Weights of a small transformer language model: 146M tokens.
MLP neurons of a small language model. Each row is named by its layer, matrix (up: input weights) and neuron, and shows model dimensions 0-95. Each number is 200 + 40 x the weight over its row's rms, rounded and kept within 0 to 999.
A block is one neuron, or neurons of one layer that tend to fire together. After each block is what it responds to, as a language model described it from the Wikipedia text at the highest values.

L8.up101,189,221,191,184,182,185,188,174,152,224,208,228,231,292,196,175,223,184,241,193,172,245,221,145,144,219,243,144,221,232,212,237,166,192,212,118,172,206,139,224,239,230,129,218,243,183,159,218,228,220,188,210,202,245,200,187,221,207,160,220,193,183,155,206,239,186,174,214,206,237,255,218,159,226,237,194,200,146,231,197,153,267,183,206,158,119,226,160,216,206,228,250,148,188,223,232
L8.up117,249,223,229,194,185,198,163,165,110,230,191,247,237,173,152,133,279,139,195,214,213,237,155,224,179,301,265,207,162,176,175,139,171,162,197,187,185,243,134,243,169,147,178,232,229,146,206,150,212,211,211,228,268,269,205,227,218,155,155,195,189,203,254,159,235,191,136,243,205,194,190,255,174,207,220,226,269,198,165,200,165,223,189,212,177,185,209,263,196,168,249,164,152,307,189,168
L8.up146,176,208,136,280,206,195,229,191,165,269,173,222,137,178,157,184,233,137,192,181,237,284,249,190,168,168,174,212,224,198,186,191,213,201,187,220,189,167,279,235,143,247,202,216,231,187,277,275,227,229,191,181,189,251,253,238,175,245,227,158,222,319,173,161,192,223,170,253,245,154,217,226,279,236,231,172,187,186,222,194,285,223,189,193,328,193,228,200,249,190,224,167,153,215,250,189
L8.up175,177,204,230,262,207,177,192,221,173,232,125,201,175,149,211,200,254,189,138,147,176,244,178,244,220,249,122,142,239,176,185,80,172,228,213,196,195,120,209,262,200,147,157,173,200,238,176,271,221,292,156,221,239,249,220,208,189,114,168,252,246,239,199,249,253,175,163,230,219,188,254,181,200,227,184,193,166,193,223,143,224,196,197,175,245,225,205,144,137,147,166,176,151,210,218,293
L8.up235,215,246,240,247,245,161,112,161,154,191,167,148,167,261,196,193,189,210,237,241,141,264,178,157,192,178,198,121,193,174,141,214,241,196,206,216,176,162,203,225,169,189,171,210,207,159,177,159,245,156,254,166,178,230,235,273,253,250,166,218,197,148,165,192,165,194,194,117,210,237,190,214,173,214,166,197,213,194,167,167,200,213,220,261,186,215,242,270,136,224,200,185,161,262,181,265
L8.up391,224,215,183,187,236,205,216,216,157,220,183,161,274,132,266,89,173,154,271,233,119,202,254,244,185,219,187,196,155,178,268,152,230,227,252,263,275,201,167,198,178,163,204,269,161,243,226,213,240,182,227,334,231,205,228,97,143,153,208,188,257,254,199,202,202,194,215,184,214,198,157,198,183,212,222,175,158,170,174,188,201,186,216,221,178,188,223,227,175,187,163,253,230,205,192,236
L8.up429,184,293,198,185,167,209,226,164,151,208,182,175,222,216,231,155,155,239,174,219,222,234,205,168,141,282,106,204,238,225,276,171,214,198,191,208,222,185,210,137,171,222,173,168,290,231,197,219,263,224,299,287,216,236,230,212,130,170,195,294,202,172,189,178,162,166,215,222,193,200,188,217,245,220,254,188,112,189,197,219,164,197,190,246,194,174,220,252,180,170,189,226,218,328,198,218
L8.up468,266,137,219,180,209,182,188,203,162,213,182,160,245,104,258,230,223,100,258,139,176,190,121,208,131,183,187,176,214,198,161,131,195,262,186,170,246,239,255,141,259,229,197,231,293,186,195,239,244,152,197,206,139,193,222,172,223,184,226,171,240,189,107,213,241,178,147,190,186,222,252,277,197,205,208,146,233,327,195,239,173,233,186,254,248,213,158,147,170,241,170,168,205,223,173,187
L8.up487,190,215,186,214,179,254,205,221,234,222,179,271,209,280,243,167,189,142,167,223,162,205,202,171,148,236,234,177,260,217,243,185,191,233,227,150,195,192,132,204,241,248,204,189,202,236,190,217,155,166,187,203,205,254,155,173,125,142,171,285,182,211,108,229,277,201,217,185,214,241,267,165,142,214,238,130,149,174,250,223,162,218,194,183,175,184,198,187,251,184,255,307,162,224,208,222
L8.up513,228,219,216,200,258,198,230,172,98,302,130,161,184,231,277,157,292,216,232,195,217,214,224,186,204,221,233,241,187,243,256,197,254,185,187,217,172,256,158,173,153,162,227,181,240,168,203,216,186,163,186,321,182,268,227,201,193,170,161,231,206,217,214,145,139,189,230,204,213,145,153,231,148,232,252,183,223,224,220,160,254,154,186,119,223,226,220,243,242,167,210,184,204,200,234,184
L8.up598,276,253,245,213,192,265,210,190,208,180,258,154,145,202,197,115,176,193,244,244,158,216,226,254,230,192,208,127,159,188,250,195,179,218,185,163,245,234,139,210,247,160,177,185,316,326,186,205,247,200,155,186,223,225,165,224,213,238,172,271,225,203,201,192,300,157,206,205,260,188,173,210,222,225,261,177,178,184,188,255,163,239,194,185,200,183,220,200,274,200,211,251,199,228,208,187
L8.up599,263,190,213,224,184,143,192,191,210,184,155,215,154,202,203,184,165,248,285,195,207,214,254,249,238,164,257,225,218,262,256,199,195,133,196,196,125,247,167,152,155,229,153,187,261,226,170,241,273,216,240,187,205,277,210,176,225,104,186,185,195,145,139,168,172,198,189,158,272,200,100,205,304,217,201,187,161,272,182,212,238,228,254,212,174,194,206,242,200,192,198,214,240,217,184,251
L8.up609,235,166,194,141,213,242,222,192,243,237,272,193,242,157,240,132,211,141,233,253,190,255,240,237,221,236,247,157,191,235,238,182,145,181,234,114,184,197,249,127,206,190,214,225,229,194,236,186,235,206,254,212,219,146,166,296,224,186,137,224,205,137,239,215,198,172,149,157,210,209,202,156,243,253,195,152,181,280,155,188,204,252,145,258,202,139,161,218,214,182,201,225,177,202,156,229
L8.up715,119,222,179,152,169,163,205,161,189,208,275,175,173,166,168,150,234,195,191,193,134,189,198,180,168,231,173,158,252,190,206,204,130,197,221,191,155,219,227,239,217,161,203,134,294,161,154,229,165,270,234,197,220,188,255,178,134,207,161,174,168,172,142,137,188,235,148,237,166,169,148,202,211,224,201,138,121,244,158,252,223,282,242,191,150,211,122,173,103,156,290,152,197,258,186,305
L8.up732,168,178,273,200,180,239,246,233,163,193,220,202,190,308,187,222,216,243,248,234,185,214,222,198,269,187,224,159,239,231,266,174,220,223,210,187,226,174,157,223,158,179,189,214,265,172,237,257,234,222,172,196,153,178,238,242,131,158,242,237,196,282,198,170,229,208,195,195,248,209,208,191,153,233,203,179,235,152,130,167,106,166,271,195,182,227,270,204,189,161,281,281,167,241,177,194
L8.up761,190,180,202,177,261,115,172,182,237,196,166,153,223,117,195,187,238,136,226,176,156,170,210,218,149,117,220,217,137,170,163,164,229,233,200,212,141,189,187,207,126,245,205,197,195,258,112,173,245,153,172,298,221,187,178,202,178,254,212,170,161,189,219,203,179,213,214,239,191,213,208,252,275,279,203,178,216,260,199,231,173,204,166,203,96,167,239,207,227,148,187,189,195,191,210,172
Description: Newlines ending new article titles (= Saltasaurinae =), closing == of section headings, table-row | after line breaks, sentence-final periods.

L6.up706,258,180,248,240,218,231,164,159,153,254,167,161,229,201,124,197,258,190,254,186,174,172,181,180,275,174,239,165,235,214,247,150,233,141,295,131,207,294,168,195,139,165,194,204,243,230,222,209,194,183,201,206,257,235,210,173,187,93,204,240,261,182,191,232,168,190,163,209,227,137,187,175,238,189,171,230,151,288,210,276,224,198,199,188,278,144,206,248,240,163,256,231,174,248,168,209
Description: First one or two letters split off from a longer word, mostly section headings and infobox field names after ==, - or the, e.g. R(ange), G(eography), N(umber).

L6.up716,163,257,207,167,205,273,142,156,174,223,167,169,180,237,233,192,178,187,192,179,212,212,215,191,196,244,164,190,158,159,241,204,247,243,222,134,178,176,67,192,203,206,170,224,253,196,272,191,238,212,256,169,236,224,189,172,187,187,170,265,169,183,156,180,275,146,198,175,205,212,283,227,167,200,278,134,151,219,191,263,171,201,164,172,123,209,248,201,202,210,230,306,124,174,214,210
Description: Closing == or === markers ending Wikipedia section titles such as ==Career==, ==See also==, ==Reception==. The unit also fires weakly on line breaks before headings and on leading | in table rows.

L8.up59,272,165,244,206,236,155,153,182,61,158,179,214,173,163,189,178,256,257,189,203,201,164,170,122,160,197,176,185,190,191,191,200,156,158,185,142,262,242,241,240,124,161,163,211,157,212,245,253,170,241,210,169,267,177,166,164,224,200,183,221,290,264,228,151,226,165,148,166,211,244,180,198,149,236,173,215,197,260,126,215,188,196,187,195,170,132,285,170,155,141,173,153,253,277,126,245
L8.up69,207,244,270,175,226,225,210,254,156,209,235,182,195,219,118,250,189,165,145,264,208,247,204,216,197,243,200,186,241,143,159,146,164,268,196,140,226,211,197,261,189,194,244,170,210,243,163,249,232,168,186,170,289,244,218,182,110,211,118,269,235,193,182,282,145,151,175,155,192,163,240,127,242,220,213,209,183,216,247,209,255,269,173,224,198,111,202,186,185,228,183,245,211,180,202,171
L8.up106,201,175,264,216,233,269,166,268,214,205,146,265,196,182,154,198,163,128,183,252,160,169,183,213,171,286,189,173,236,261,175,178,241,262,204,192,126,234,157,246,246,158,210,187,174,213,155,221,153,162,209,217,243,225,268,200,169,134,237,175,201,174,172,129,216,205,224,146,277,281,284,190,215,232,238,206,201,177,221,218,214,241,183,271,149,128,251,207,134,209,146,309,168,239,230,200
L8.up171,272,196,271,216,214,213,181,279,153,180,186,200,205,238,238,214,260,207,195,194,146,177,222,236,183,202,284,225,253,167,210,133,273,227,199,214,260,183,179,209,157,223,208,181,258,173,160,162,194,166,149,221,199,222,177,196,213,146,285,147,210,241,175,126,257,225,210,214,251,197,194,155,151,204,258,177,180,184,214,160,167,240,217,216,167,129,228,143,220,205,240,220,164,159,192,226
L8.up244,318,246,234,194,184,235,267,265,187,180,195,138,152,215,221,165,204,186,189,171,163,239,219,190,211,277,204,200,264,216,234,125,266,177,210,77,194,224,253,263,200,196,157,142,281,246,199,212,235,200,216,192,162,213,173,142,207,150,238,167,202,145,95,237,192,129,191,149,178,215,203,160,193,224,188,202,187,231,162,184,129,138,169,214,213,192,176,152,193,184,207,267,291,257,192,212
L8.up246,157,243,239,220,248,234,176,198,173,230,241,185,149,268,158,162,229,177,181,193,187,189,160,162,200,181,169,146,240,173,195,229,156,240,208,192,221,196,193,203,163,175,165,182,218,220,100,262,286,266,224,255,221,324,252,235,218,200,152,214,239,166,131,245,206,228,119,195,190,227,256,180,210,189,180,213,177,236,212,121,281,247,160,193,164,128,261,202,81,161,172,96,143,230,196,183
L8.up308,267,187,259,193,211,279,218,272,188,196,202,151,153,231,138,255,201,177,184,233,173,198,182,164,251,225,232,207,224,250,155,154,210,238,194,110,185,193,229,208,156,167,233,153,260,234,167,201,197,145,233,202,250,273,233,159,145,108,215,172,222,134,162,163,198,173,195,231,238,185,251,175,237,203,160,245,161,248,228,178,177,214,217,194,202,114,286,221,201,162,221,282,215,183,183,240
L8.up321,186,105,276,203,129,205,171,244,141,143,114,173,235,196,248,194,138,217,244,235,204,174,229,216,210,186,244,196,142,202,140,168,187,195,218,241,201,329,208,284,199,216,197,259,245,200,186,271,178,222,186,188,186,216,197,179,278,173,197,172,211,163,236,231,278,191,243,200,216,245,237,196,148,216,197,209,244,188,223,199,244,269,266,158,164,180,139,184,252,191,219,238,240,185,251,256
L8.up332,304,195,284,259,182,199,221,242,185,138,240,191,94,176,140,212,155,198,153,218,201,270,203,224,180,238,206,129,225,195,163,188,240,191,183,241,186,294,136,188,159,162,224,205,286,204,145,162,181,196,145,226,150,225,204,164,216,208,224,154,227,167,177,144,188,123,212,170,278,200,222,172,232,235,220,198,162,196,206,200,201,225,227,190,241,210,213,203,222,226,127,300,232,227,327,210
L8.up342,248,140,258,227,204,224,231,222,171,178,212,116,175,210,196,123,215,265,225,221,218,198,223,143,191,105,213,160,266,227,208,172,179,180,250,237,189,232,264,225,169,215,197,226,234,207,188,158,193,268,234,223,222,150,229,231,265,201,187,175,263,186,247,139,176,194,189,228,240,171,216,178,223,213,223,159,200,203,172,208,214,217,268,181,194,164,283,261,194,223,205,279,186,254,248,171
L8.up520,225,191,166,215,219,207,195,205,180,163,162,152,254,260,113,228,229,168,185,221,184,172,169,222,184,265,194,200,234,213,190,157,157,198,219,226,188,216,220,207,210,196,187,143,203,224,145,205,192,181,172,209,301,205,192,106,174,110,162,201,179,190,202,235,201,160,205,232,240,139,252,104,231,223,218,199,218,258,201,219,229,184,187,126,232,174,236,176,200,204,266,299,292,163,157,257
L8.up577,267,149,324,282,257,169,225,232,257,233,204,169,207,257,175,223,260,216,241,185,224,241,258,197,220,288,235,152,249,218,188,149,190,210,270,160,211,179,224,238,237,184,241,180,213,198,280,257,176,162,201,213,162,197,217,207,208,198,204,206,288,227,176,168,157,204,152,226,283,189,251,179,189,197,234,227,194,249,200,223,234,188,206,108,262,157,232,160,221,185,229,183,323,185,216,170
L8.up627,168,207,228,207,201,221,107,191,230,211,175,175,119,187,180,204,245,196,250,233,191,210,203,179,237,225,240,146,191,183,179,178,253,315,186,150,206,167,224,183,169,179,231,191,193,203,286,224,254,142,258,141,276,267,207,152,209,155,166,170,168,119,180,145,241,210,239,222,220,158,262,163,191,187,193,174,176,200,225,230,176,256,174,218,227,123,257,190,119,176,243,264,244,163,255,204
L8.up719,242,197,294,206,210,230,197,232,182,190,147,188,212,190,297,176,198,181,186,219,216,203,272,119,282,259,215,175,187,219,186,170,170,169,211,155,229,156,211,215,193,143,179,181,223,192,227,209,201,232,236,226,216,170,281,202,242,189,208,201,260,241,179,132,148,214,188,171,283,271,196,176,281,213,226,171,163,240,153,212,177,176,163,159,102,281,220,243,130,117,259,141,171,189,213,201
L8.up727,244,232,238,194,213,249,198,279,179,183,208,122,232,203,225,228,189,246,236,260,134,203,214,198,228,207,201,168,215,295,248,178,224,137,237,134,215,166,150,141,80,212,238,211,223,188,206,258,231,145,212,252,169,180,155,226,219,105,152,173,302,169,179,178,185,257,159,230,199,143,161,176,164,216,179,171,186,228,217,178,227,194,188,129,202,93,246,222,205,191,270,309,226,253,232,221
L8.up757,238,296,208,252,168,247,127,242,201,215,154,208,177,187,230,152,182,203,235,240,184,192,129,136,320,178,216,183,259,220,252,218,231,191,176,170,239,214,223,124,173,241,209,196,235,179,151,194,213,186,113,237,240,273,212,157,177,177,193,230,185,192,141,134,219,153,145,210,184,167,296,233,151,210,189,164,215,159,222,227,234,185,184,144,281,199,246,210,194,196,250,162,196,317,254,155
Description: The first one- or two-letter piece of a capitalized name, term or acronym split into several tokens, e.g. N(ative), U(S), So(viet), E(arth).

L6.up218,246,202,209,214,241,199,205,178,211,172,250,139,200,181,203,267,229,135,217,285,178,227,174,200,193,204,189,211,198,200,204,171,173,142,219,199,142,206,219,167,224,207,169,177,224,204,235,163,216,179,204,291,174,263,252,134,233,171,238,275,190,219,270,217,132,195,223,186,254,206,184,184,209,260,268,124,210,178,252,242,175,240,188,209,225,205,249,228,178,185,244,220,176,278,183,247
Description: The verb right after "There" in existential clauses (There were, There are, there is); more weakly, verbs after a subject (was, have), mid-word fragments (pre-s-idios, rum-or-s), and periods inside numbers or URLs.

L3.up96,184,249,210,255,211,123,191,186,210,171,207,196,179,273,183,234,221,145,167,197,140,205,237,206,231,212,215,219,221,268,245,194,209,87,217,203,210,236,221,242,113,244,167,218,294,184,220,189,145,257,182,287,220,243,156,99,132,179,176,180,242,270,246,185,168,167,212,263,215,184,218,203,228,280,227,218,208,189,131,157,171,178,209,136,206,207,244,168,233,217,168,193,215,253,197,258
L3.up151,240,168,248,192,203,228,252,196,139,213,266,166,163,227,191,238,255,235,190,248,238,263,147,205,181,171,165,224,284,243,213,146,184,161,223,165,229,179,216,288,226,234,126,199,205,213,263,185,166,228,168,205,231,164,204,242,206,234,153,185,170,180,239,186,254,190,211,161,247,193,192,178,251,249,212,208,255,136,224,296,185,158,226,191,210,180,258,266,204,149,162,193,267,276,194,159
L3.up203,279,174,199,293,190,171,164,113,209,172,191,211,182,144,178,258,163,253,262,207,149,237,237,163,174,207,199,157,170,237,225,168,215,146,208,204,210,261,231,327,187,200,96,170,255,215,271,140,198,198,136,236,157,227,152,236,171,206,250,198,231,232,181,199,118,152,216,200,221,191,183,195,159,226,210,229,213,232,221,249,156,184,163,149,257,189,240,184,159,185,167,225,231,265,183,262
L3.up539,189,207,171,194,229,150,204,248,253,217,215,96,208,209,212,170,156,200,181,210,176,221,236,135,195,227,208,226,222,228,161,184,224,122,166,102,120,160,191,321,177,262,188,156,284,126,194,229,165,148,212,192,215,228,201,165,230,164,158,200,230,187,227,189,142,197,206,154,275,190,174,183,243,270,149,180,180,158,181,206,177,194,208,158,194,214,216,232,260,178,138,214,233,223,168,203
Description: Periods, both decimal points in figures (56.4%, 13.2) and sentence-final periods, plus opening word pieces of split words such as vol(ume), duc(tility), equ(ipment).

L8.up17,235,148,176,272,193,218,142,195,202,197,192,181,212,133,155,166,207,203,228,246,185,258,153,208,236,189,207,285,179,225,155,171,226,154,218,240,153,213,185,206,155,204,207,135,157,174,235,234,276,192,213,178,164,254,295,224,267,151,172,244,220,233,257,287,285,261,239,274,206,188,251,108,220,246,279,238,251,184,160,235,160,187,185,182,193,186,163,124,204,246,145,155,234,234,214,252
L8.up74,197,239,181,263,180,268,200,224,196,239,207,158,215,215,225,226,263,243,246,232,195,259,179,238,155,219,165,192,271,158,251,208,152,198,191,249,206,288,194,261,160,170,235,191,306,207,138,160,238,258,242,239,177,215,230,159,154,187,221,219,231,209,176,156,253,144,175,206,220,314,243,152,234,243,222,190,119,196,212,238,150,196,190,190,186,180,164,190,223,215,125,206,161,288,163,250
L8.up116,233,186,273,213,233,166,269,214,193,254,236,199,158,163,202,216,214,176,205,226,155,226,180,211,208,199,185,158,215,240,211,210,153,256,271,151,199,316,233,197,217,268,164,128,190,225,181,188,133,152,179,255,255,227,183,243,241,222,194,169,193,265,191,170,213,153,156,204,299,180,246,157,198,248,130,197,193,233,217,233,220,182,155,198,151,240,232,228,233,161,213,202,185,183,206,190
L8.up212,215,188,261,225,238,194,242,154,133,244,222,144,243,220,184,197,171,216,136,204,209,173,216,231,183,182,126,242,190,212,261,153,145,199,242,196,151,210,196,217,200,152,167,160,204,183,207,175,242,294,142,259,251,219,263,164,158,204,204,266,240,180,198,122,219,244,133,185,253,231,216,154,208,247,249,170,190,191,225,326,205,208,240,187,240,204,191,206,170,173,256,254,210,244,151,294
L8.up223,247,223,203,158,295,186,206,149,180,237,211,146,211,154,212,177,207,162,216,241,203,266,197,207,170,270,129,258,140,211,153,117,238,218,245,189,169,246,210,218,88,195,100,160,235,206,218,199,205,213,206,207,208,244,292,191,256,258,215,172,166,248,93,167,241,200,182,194,253,256,236,248,225,235,172,175,207,221,232,262,246,237,157,256,274,193,267,134,149,227,210,299,178,204,211,242
L8.up228,302,171,177,200,222,188,246,201,179,217,241,134,251,227,145,206,320,135,232,213,188,188,229,192,146,226,160,196,196,174,182,196,123,150,200,235,190,219,220,229,181,168,187,223,240,214,275,186,252,244,279,200,206,154,217,241,261,206,248,188,192,207,214,192,204,161,240,233,255,179,167,190,180,240,239,163,181,243,182,239,148,219,251,173,278,161,192,256,211,168,214,200,253,291,208,201
L8.up245,171,192,175,247,265,286,183,224,216,156,207,242,118,149,180,174,209,152,201,173,278,209,188,247,273,179,275,178,187,201,191,174,197,192,243,234,180,198,184,207,153,227,234,179,213,286,192,244,192,197,212,235,206,205,206,155,223,229,220,166,154,240,180,134,143,202,215,179,220,179,248,187,153,265,214,123,178,232,191,140,210,278,261,259,190,159,211,138,209,201,252,259,215,240,172,315
L8.up282,224,210,230,204,208,231,193,170,179,254,174,213,275,190,258,268,182,217,130,214,180,228,212,236,160,236,156,232,203,170,192,131,209,206,164,124,158,172,273,170,218,280,259,248,219,226,244,162,259,272,222,152,257,151,210,196,237,240,306,200,214,233,155,182,180,216,202,148,200,215,191,212,235,246,168,190,206,184,240,231,153,206,198,143,236,236,173,252,137,193,217,237,192,243,159,201
L8.up284,187,236,207,266,239,115,205,198,161,158,199,170,267,231,169,199,249,172,213,158,123,189,179,200,197,261,198,164,241,193,219,162,168,238,219,151,182,279,237,215,178,186,208,200,202,186,120,225,174,191,180,172,236,215,205,144,226,223,242,244,205,244,216,236,280,218,174,189,254,208,128,154,248,250,174,198,228,244,201,154,203,287,263,179,232,253,180,241,159,199,195,257,129,255,243,288
L8.up291,222,157,189,230,252,187,234,225,192,208,195,173,248,148,192,228,220,201,239,245,164,240,221,255,159,221,144,243,246,203,234,144,245,179,217,180,134,249,216,173,161,183,147,177,224,202,240,285,260,195,235,208,173,168,316,168,304,205,154,221,195,224,149,200,204,268,184,250,217,142,174,169,265,283,238,176,215,215,256,244,155,220,201,208,268,224,251,177,187,214,237,142,163,254,188,256
L8.up326,254,184,269,233,181,299,210,250,136,222,257,157,187,270,244,186,181,165,246,181,207,191,205,194,230,253,96,229,240,198,238,155,209,298,212,235,179,200,245,240,194,164,190,150,207,206,205,210,287,313,203,245,153,138,186,185,243,166,178,306,226,210,233,224,257,221,210,216,232,227,216,140,242,234,196,206,196,197,222,207,141,193,212,203,250,210,272,174,129,244,187,232,196,292,238,321
L8.up506,224,168,190,186,278,219,188,252,111,245,190,100,221,143,120,212,182,220,198,202,175,188,224,198,156,151,241,266,277,226,160,182,266,201,229,248,219,164,159,210,238,277,237,220,238,272,131,203,195,235,232,209,212,232,236,214,201,197,210,199,232,235,168,189,189,216,191,161,213,260,198,183,204,278,226,186,233,217,207,155,185,263,209,295,206,216,249,220,151,233,199,275,176,253,242,210
L8.up640,235,234,220,207,238,254,215,171,189,221,218,173,218,158,213,121,213,221,216,224,212,189,157,144,141,224,207,281,182,165,270,156,157,153,178,263,159,211,242,191,210,201,131,180,217,221,265,220,206,263,246,195,178,199,164,189,185,242,229,272,252,285,212,161,265,207,199,199,228,185,158,153,240,241,210,166,166,226,198,195,186,158,214,200,202,217,152,180,189,201,203,190,173,280,236,246
L8.up716,217,179,233,164,165,196,224,271,262,234,277,219,206,216,188,258,186,235,249,254,211,271,213,231,182,225,143,183,231,207,191,184,153,277,185,150,187,252,203,206,224,206,110,177,216,191,262,177,233,200,260,213,212,185,235,174,142,122,199,214,234,269,212,156,187,215,241,188,178,190,211,155,185,249,173,192,261,249,248,215,187,272,227,208,221,159,202,222,167,207,257,231,311,308,147,204
L8.up750,259,189,244,203,236,233,215,239,170,248,237,163,175,204,205,253,183,208,194,183,178,181,151,209,154,181,224,261,294,170,227,223,224,225,202,158,179,243,122,141,173,227,222,193,178,245,218,281,219,205,161,225,148,120,191,193,117,154,273,193,199,212,188,191,165,187,191,169,270,206,118,290,165,290,251,210,197,236,239,267,232,174,189,175,192,163,194,235,204,203,176,251,188,255,144,162
L8.up756,239,251,152,290,195,225,229,221,135,237,170,208,216,201,177,153,200,211,198,189,218,259,180,201,203,149,226,174,253,227,185,173,173,198,169,236,195,245,226,241,156,204,133,250,255,180,188,247,213,244,262,216,179,204,230,178,261,243,270,225,152,202,182,193,180,191,226,257,279,208,231,148,161,240,216,141,230,233,210,147,147,173,192,237,191,210,268,209,249,224,250,240,183,288,170,200
Description: Tokens right before a coming numeric value, such as "age of" before an age, "Elevation:", "total area of", "had" after a percentage, "approximately".

L3.up40,227,206,227,189,189,200,86,195,143,195,249,108,178,181,165,233,100,196,230,263,178,229,196,237,209,196,183,226,196,229,242,197,150,192,212,140,200,203,239,195,119,202,190,192,216,194,144,234,204,203,198,248,205,165,245,163,155,134,123,200,163,157,233,144,197,189,207,141,180,206,174,208,171,227,192,82,161,256,242,118,210,233,262,140,168,202,274,163,134,159,162,271,207,161,214,249
L3.up259,214,207,180,221,106,237,108,260,144,195,216,203,234,176,137,183,264,154,251,222,170,228,189,205,140,291,196,165,259,180,188,192,198,187,211,233,209,164,258,201,155,178,166,215,170,85,223,184,255,190,217,240,248,307,234,214,206,223,264,243,232,200,245,205,277,237,99,222,227,282,253,217,193,219,188,135,157,220,160,200,241,219,215,182,188,141,215,237,176,228,121,179,199,182,156,191
L3.up285,239,293,227,274,225,177,191,162,186,220,214,145,194,123,193,190,208,141,245,244,165,200,199,202,273,215,211,201,219,242,152,200,120,198,144,188,141,167,128,197,236,155,93,206,166,184,229,177,255,175,260,179,198,250,226,212,171,207,129,227,217,171,185,216,192,245,223,232,188,230,144,199,205,206,187,270,129,204,206,239,243,226,229,207,243,109,209,198,213,176,186,244,206,220,203,203
L3.up550,280,223,298,156,212,223,136,239,175,222,222,159,151,128,189,164,187,174,212,174,202,207,122,214,196,272,176,157,244,251,180,176,179,157,198,153,201,115,275,151,218,108,211,187,209,196,183,174,303,158,179,266,252,243,251,214,188,162,166,261,240,171,236,262,187,259,206,201,279,199,228,192,141,235,191,173,169,145,243,165,234,168,191,172,203,121,231,252,144,199,207,231,247,208,205,221
Description: Pieces that look like He, We, She or he but begin or sit inside longer words, mostly names: He(ndon), We(instein), arrow(he)ads, Man(ha)ttan.